{
  "vocab_size": 2048,
  "positions": "rope",
  "rope_fraction": 0.5,
  "bias": "none",
  "tie_embeddings": false,
  "init_std_down": 0.0102,
  "beta1": 0.9,
  "batch_tokens": 32768,
  "doc_mask": false
}
MLP neurons of a small language model. Each row is named by its layer, matrix (gate and up: input weights) and neuron, and shows model dimensions 0-159. Each number is 500 + 25 x the weight over its row's rms, rounded and kept within 0 to 999. Numbers have three digits each. A neuron's up and down rows have the sign that makes its largest values positive.
After each neuron's rows, "fires on" lists the tokens most often at its 100 highest values on Wikipedia text that the model never trained on.

L4.gate343:517519541445525531511521515534476519467478490474499468519486521485460462524499517475508551524507512552534495540505515551460509498486481533502459486477532496492510515497523472501499517507484475528480510460510476473505487488513471495457473447483520486482553518513514530468453535510508471452523501513523528528505463519533460532536512483516519514500474510526478499471531476532488514515491501534516475486455501475480489517546475468480498494484482474500527492469494444485515501521475480
L4.up343:502476502527496495495543520499487463507476470515510470516518505518525528498502536506482531494486489521484488460458495486474516464519502501469433482495501501508474516516471475501501487538458487475469474506505441511460470466480492505483494514526473514534489514515466519514518532478509513529509502549521495512485518551534516491551466542507491491507497501468499477501510526499478479492485515460501494432527479517463494560518522474506446512547478524535501518466495523569521497535462508
fires on: "ta", "ci", "o", "hi", "um", " Ju"

L4.gate594:432484551520513485513510501505538487500549516479471523461484496526491535547515496475515493489499527486526528509525520501508516516501467492482471463506517478482512515437477487499520533498490490523530522468494526482524501562489485505479521498526501488485482481513491521517558507485506503549532506486510497541533492532487461469519493493458475503481504469483491521481448457456507507439486520498490455486485518515492506475493511493492502528539517488494541526484503463507463466422513480
L4.up594:486479499511496516511490490495516541440468495522485459489522544497482528500546575523466477473468513504489473507521480487490507517522477537490499553525528551494492500483475509514495504510482489471517528480530506553476498494472519514505445515535505517505487530493510454542479550453540509525507511479501529532477479492495469494521510508481556463490510482528517443505488504491514474480509454499533505528523483495487498500528498481489520545541500459475498445492477511463479520492491495
fires on: "g", "on", "min", "lu", "w", "van"

L4.gate38:503484509534500494488547467494486519481521541525543494494464497511477513466504540472466477519528497496502521509476494533517505496532488526529486521478525530556479480509530474529488486516522498520501498472451443544524538478477540496487443509470506498468470463533521501543515504529508500468477500599514494494530487497498513478515510517499468491502495509500470516449516475476548481484488479523480529476480505558504507487510473520482526479460525521483519530468516488514523514507516503
L4.up38:509495470540478511565477473474485518478479456530495510510500506502511495477487492467445487484548526475521469483481534511500494478532525527482507513460507487495498419505479488471528491469497469567506487519492531498488472492476499492508520478511496502517466492473490490441513546500519503485468495501500462520503505500467488523480474522507521502498485485500500511568513518496506461480490542469523484436448477529490478521529495507471481488488494535523499518466490489500502498559454466
fires on: " was", "ed", "me"

L4.gate215:478521509494515441558556516499484476463558510542509465478508472505495488485495491517514511492500480469499517521492487498496523489456542532498511513501487521468529505516505532471500494520460487505476515498493477474525494500531520516503486455503505501532510540534496496537504455537529495499471513510483469517513495534504480548523475501496500454494505524537543491458486526497463547525466526476541476516464527481510502526488514511502470516497508464445454485493500547529487448460470489
L4.up215:518515473553470542505511544507530461479477502507523524515504501488549484528546511520513531499506470487527483492494492487491465531485475496531484536477501521481524496492516523458496446509513515530542527481492484515498519519469519471494506526536512497499501592452450500493519517485517486472477483534473480485506469507478522502494462481489499524514516522515507447493485505433514475483448519475475523471523536437461507536500514486522499507500505500463507506459491483503479483519511516
fires on: "ad", "op", "\n", "ar", "am", "ham"

L4.gate543:503511516475498444505500446531492472510499517488460524450501477500453482483515489473460518494481509497520492519464505458477538485510540509510501503468494523523463485488502506545484498518534465531515506484593522475471507522509531508493486472467477475541472526492510522489531500473478559536476504541483507526472498492539519525480472511513475516519508513545495523504488498496487534463525439510516509476518515522510538486480562476467460477481497522487517502495476516529493499511509501
L4.up543:453467520509474486506462491532456489537500489500520506473478508506484518497475462497458534547480491504521549486491499478520500519514448514505499488460480491542510492501498496496477497514511481499490499474519460482506518533531521502575498519469498517468454507478507500416519489530538521508490523503537531503454478492530483495468520451523542525533496473513503494502537484521520550496492483491512495524523466500518519448481519466519477576514482477496505527511492488488509478501516477
fires on: "ex", "e", "co", "ch", "lo"

L4.gate391:508464491486509481528500479491509468528523508459524491513469502529536506495463506507493487437491494511467476537512542509502480519476505480533501530515516501496516507471515493492483520549527483552521504490504484518570457509473534492445475514498558461497470468478552449481512513528525505514509479492494451536469530505507503485471508525497492547513502494509548503474507485499473465507484506476535522489520552508446526522532508469474548503487524501486468522510489477468507496491519521
L4.up391:510453487501517465540486502507503466504468467546509474518506485549514513500463506499538489490493509484487494507433533506516511535497470529502499527530468481493465487451477539492550520457516482500502488513479466522490499475464470541470507506468488542510449532492512462489495482473503508484452488516496498488477548513502481515462481485477477466521506480504470535490489518506520469471554519508514474468508531508461558507452517545514478531528503500476470464494477511472472488505493501
fires on: "ar", "me", "e", "mmer", "c", "ig"

L4.gate397:489485526468517478496549470480483489451491543496556507506510543455481495518532490451525518461485464483535492494527504516535520489506542510522525552456530491500513528476521485566460512504521487499472500510445534468480519509479482457504554510490491485546517472502522507507528482483456519478497516512546466534509511500492514532481497511503533466524484522519460485498503492472524510537484503489474503502532454495450480489483531468501503525494503485504491498449500498529521518500489485
L4.up397:480487509527511488463490443480548478524492515466501507456533514439477482489518501496497504532485476488487516480485509493488479487493522520505460484529471526461503522527522413555495528523503500447512500508474475504492495444495516532464535525461523507505498407526489510477528507477489495509519460506521521505500523491503513525520504478516528519497522478511516516516501454503488529496517519521483558470490457528469466519497517480500504466517484503554475500469520506500494518496489495
fires on: "ci", "o", "re", "le", " every", "ll"

L4.gate330:446485530495500465525517478473521478491500532509511498469477506488528530584570532456525545484516510492469502499499485490483500440481497491476493490479481476506492483479539506524522524520523535518545547487501511455513502550480482508504518500498519511510465480525530496486482505506492498487512423482473541525489490505528478479469490459483506479505455498507502478511495486462479525477534492485499464518457489511477519522525514506477522471528513537495493496520509436504510517457499508
L4.up330:487527473491506522525480514498515491499510559520481494480515517502504533489529544465460507486489464504497507516544520498495508507495503480532476495523482480502471522486532534484500522453479501511546483488502523516472520509492530458514490509462467493527481486522503476488538535496507558506501538520489482503558477487470522519493533534481487505538501478514461513563479477511505464431499497494511484526551447526501516479507513510470476539501525459458483554547539482488532497494489524
fires on: " was", " for", "min", "van", " appear", "write"

L4.gate173:539530511484547469480514511490523510506551511526551462499505521493493477549516499507568465520481525511505471532505529506530492513530514527488480485489514506489503524476496505503503528515513505532464452476515511428489468511539487525525529547439478548527487491486493493519529487491532524476437510504522513467521476506498491540511455519480465515492492475512518531453480501475519524478472516492514496485496511505475544498516540496529469487505503506491494527500481521515457495483554488
L4.up173:499506496450468525463493535489489496499475482530454481531467494465524492527489489511475462549478476524483510513529483512508480551505487520510471521452494484505490518497483527485532499509478530498521486446516497499533519513488481510467496515500528500504515490500455502521542482531430506488484469478522520518481510481518558566467500490466465502519469545524504485488471505493471516519527486488454507516518458476490490495451466486485488538450493524544506517549517530480511472491499514
fires on: "st", "od", "born", "am", "ent", "th"

L4.gate98:478504485534534509497520492510489496525521478455497481468509471474486485502457503524480481529571494461426527492478546509515494505455519489510495499469521481519494497469502510488490491519495486525512501458478504487489496501491549494496511509499484536489472478493516470535488469529516515492510477518465528529523496472516494495519453473472525520514460485478525489491520511470453541492537479476484539557504539480541554471532513551460480476504509512469533480470474533474483503519483532
L4.up98:510508516459494512474513509500451509553465458532517489504511505518479520534545509472480529525531524496476551533497508530489507495493521509495463524495532474474454445467500520523506481510473487499499480496483516540497533492483474509535498476513462533514515499523435516483469499492522511485534533464535486482484522473516516474497473484471483526551512479509461486442541513492470497477449471482520483495533515510502518502553489490515511556487504525524500510463517515455514534505499524
fires on: "'", "p", "n", "ve", "l", "d"

L4.gate195:513540471467490471459534488486485529510518510486477466433520534427519491502456495501485487532480532478485536540492509496486484498488519475493515505494499497483511490513502501489498470501499500517495512485498527481528467491502517464507547503536540486541449491511503500481501490484453502482509496470513493527560507498557543516488541481504566508525466511516465503514475538487491475454519482503531529498509441499467504508480500477488472455483537534469483509484495458477474510495526533
L4.up195:524496507510520459505534515518475551511516479526479513536478449520495495526529484498506535539501524535479533485514495495469475531520511499480498418490504516520509499526509504496484462502541478483495541544515542475513548486533498506497472543509491476508503453462538478468509506475486491523521481477499522525545516509496482492549499518520509503494494470495511449467481515524511440526508482531481505494512496489486493485541489489525465551521448485501497513527474451505495543469462512
fires on: "l", "ra", " p", "la", "y", "ro"

L4.gate282:465457479512537482534520539490500498526523508498539535500505532499499547495484519527468537493469519472490475557507515538516533485491527532494491503514487514470509470485539514453487471472502498545477552508496529509497510547505506487519502438549460477488480505508500519490487507481483493481511486545541491486543499477503497545459493462470482511494501487527533488484480500497499518483491492504479482466471459521480482524492541576481495455476516514473499528481484462485472464496518483
L4.up282:510537518513521518494512537506437515515511493483479548520534528513508540441498471493502451484516454524499510468501490526518492479492504515494464486524536536492543526555471497499482454534495489508461469485469540523523476507525488506510514472492464490525513513482502532456527519520477511475473536473511463517498524488425536456486505497499508494562499527476508517508525520507518507472496472498524512513533502523476513497462479535467500515493490442509503516496500527481533521466516492
fires on: "\n", "ed", " of", ":", "d"

L4.gate278:510512506498525500484523485504526449486497495475487502493529502505504522534487485518503493517518476543533479488498476486495453483476496510547488536505466524507515502498538483498525522487509505511481505504519450506519446488460525511526491537476486542502484499473515526508498503509512491546476454489489530511506506525468461560494497604423519522498497447508510515474445498502481471516492521474489523521483527513514527505516450515512462462475477492477511491493460489510448486479515508
L4.up278:512499506499532504484492502452503470541497485458506478497475493484561499514514471484485491500515516489523530555521533498507457483497489453501503486485485476501491511479482471473491504500498506502490457503506497452472516461472452528491494478468475460493541516506502497511533525521521512493504488477520520458471554483542493514465505508477489472459468463528468496487461514510477528538478487505521507530457502510522528513456469438509486480541489518536516470525514546449474529449496508
fires on: "st", "od", "air", "ot", "w", "unt"

L4.gate320:478471496496505487515511498517442526517545524514542484516506486484496504546542496468519513484523543478507519534509492560496509504558501477541478523491493526458507505506511522488491495521508511530489513500497486475534454512509491455521520471511498539493509495501511509464517511512537533479490516502514474499539532495514518547489511492479467506500486469517506556483530534448487491466512474484553532555449473482493508470518533474469487494448518502497506514469456497503473482434489507
L4.up320:477473477449485498502511514477519516509505500515522447460479521573504458487533518499471498502515492489483486495441542519464470509542519505489523517503508487478532507469506511509518483532483501476530533479537508529514496503499442498524530550530487454537496488460493515470509537504500496462512488521546495510490470529486495499528468510503522529562521480493495470509546499464555481505521481483501497521482511512468523482515515509473531472505569497470458503491485481502497494464490472
fires on: "ed", "n", "ar", "d", "on"

L4.gate584:515513530461462498522505514529512443488523532460473487531493540524545488538508480516520451525533510503515509500541487483541509490539480551497528525527533511477525495462444528488458468502495485502495457466486468487462473479520526498516474518506485488487492496501521501482506495523458498566530458489486461489503524507465515502487484531491492496510532526477455524510500506454505531497502472463483455491502493503537524464486474447510522511492503464527550488515515480498501489477515510
L4.up584:504492443468534502486499482495495502504500516508473537483479497503518532512490470535522530477462528471476550498499536512491500482525492440496521462460539543527483451473496516530520508482484503503513507524477488461496481509485453501490473516521516481499519459500445475512505519519440499464513476491513488491475502544489503477519471489507497484487481540525492484540453540431507450523500449503516494501500512491521496512505539500482516523499526497544521522551497496512517539492454471
fires on: "s", "ni", "n", "un", " be", " dis"

L4.gate449:521493542494488512516511515469516490508486503472538459468510492481481526515518506540508447483486518529528448488464507519530510516476478476513515502497537529487486507499507475513486474562504508558470525472501528520486472505521484511499520451461465508497516447484500563483488463535522507475512493505510476543535468499497500498467475476448521489517475522467533479511450541459513511510514494522516511492495543490550511450533511517509497506490539495524519478515475515457513490461523495
L4.up449:500508477521480511518488490520469539511554484559514505455516549474533485496474460478516519519481475516526538500491518528534518472532508456519486483531506495520527509505475483500472522503512460509519472557528501480510519524510470515501520531472515487494556470509478491458492476474478548460458517480477537508506494465496489521463451486481508460494459464496493543530501492491466496538525510468469507472516519499508536522528513490473481481521524450489515488506497507518494504486539552
fires on: "n", "d", "ir", "t", "ro", "ull"

L4.gate313:510549524471506488497550519473512498500507480497508510474492523472488503500506530492479484518543514480491548524511463518505532485480506498494473497501486559519477491492516447519489487500456506517523511509493486472582494519490495505461564526507517534496499479498503532505477431532526523499468483561527465485491477497523529482508477531480503535528475505487511521536513552503545491486502473500516527494473517495543501500483480538524544466512513499466507513557484506459532516501494532
L4.up313:472463486499496494464496466483506480531475517474496456468497516524518438523466526483486522491481502491480529495483557492485508484510494490477516539487509513501514541494489527510566516509494488482498489467470479504471510476540453525533479489468522472512486526510479473497462492526492505483505506500476497496488517449510484474513515528490509494561562508543489488515488540495525517502476543491469516499509520527488542449537505500473566508501451541497464501525468525494473451508482493
fires on: "n", "red", "ft", "d", "k"

L4.gate386:515513500537541456503561535527508517491510476517549515522476492516481518524506497506497510497544494423489514500492495507498491469473527472487488537498482514509546483501536498506509462525520499540473518513503501496492471468477512518507494528510521520471511508507490482518503503539463469511484476526517453481533533488518496537483474489505533480556447521517471522488475472551466479539447516494525470505514519494499487512481493466475515510460544493464476551498510462528457518529478491
L4.up386:523497475493542511540546482487520494497527530467469529491554462477479498495484495543510536494509528502542514528420526514527440479490497483490491504514519554504515532572550521451507509525493481497509502537482508561483439459505496515457526504505482504485473510503506481498478492483492529493502474493496490547536519539505472490505489541511544504497492489524485486510486511509507479469504530491530477526528498467502484492460505509457482483509475478504520476521509464499483491491496491
fires on: "y", "ra", "sh", "al", "la"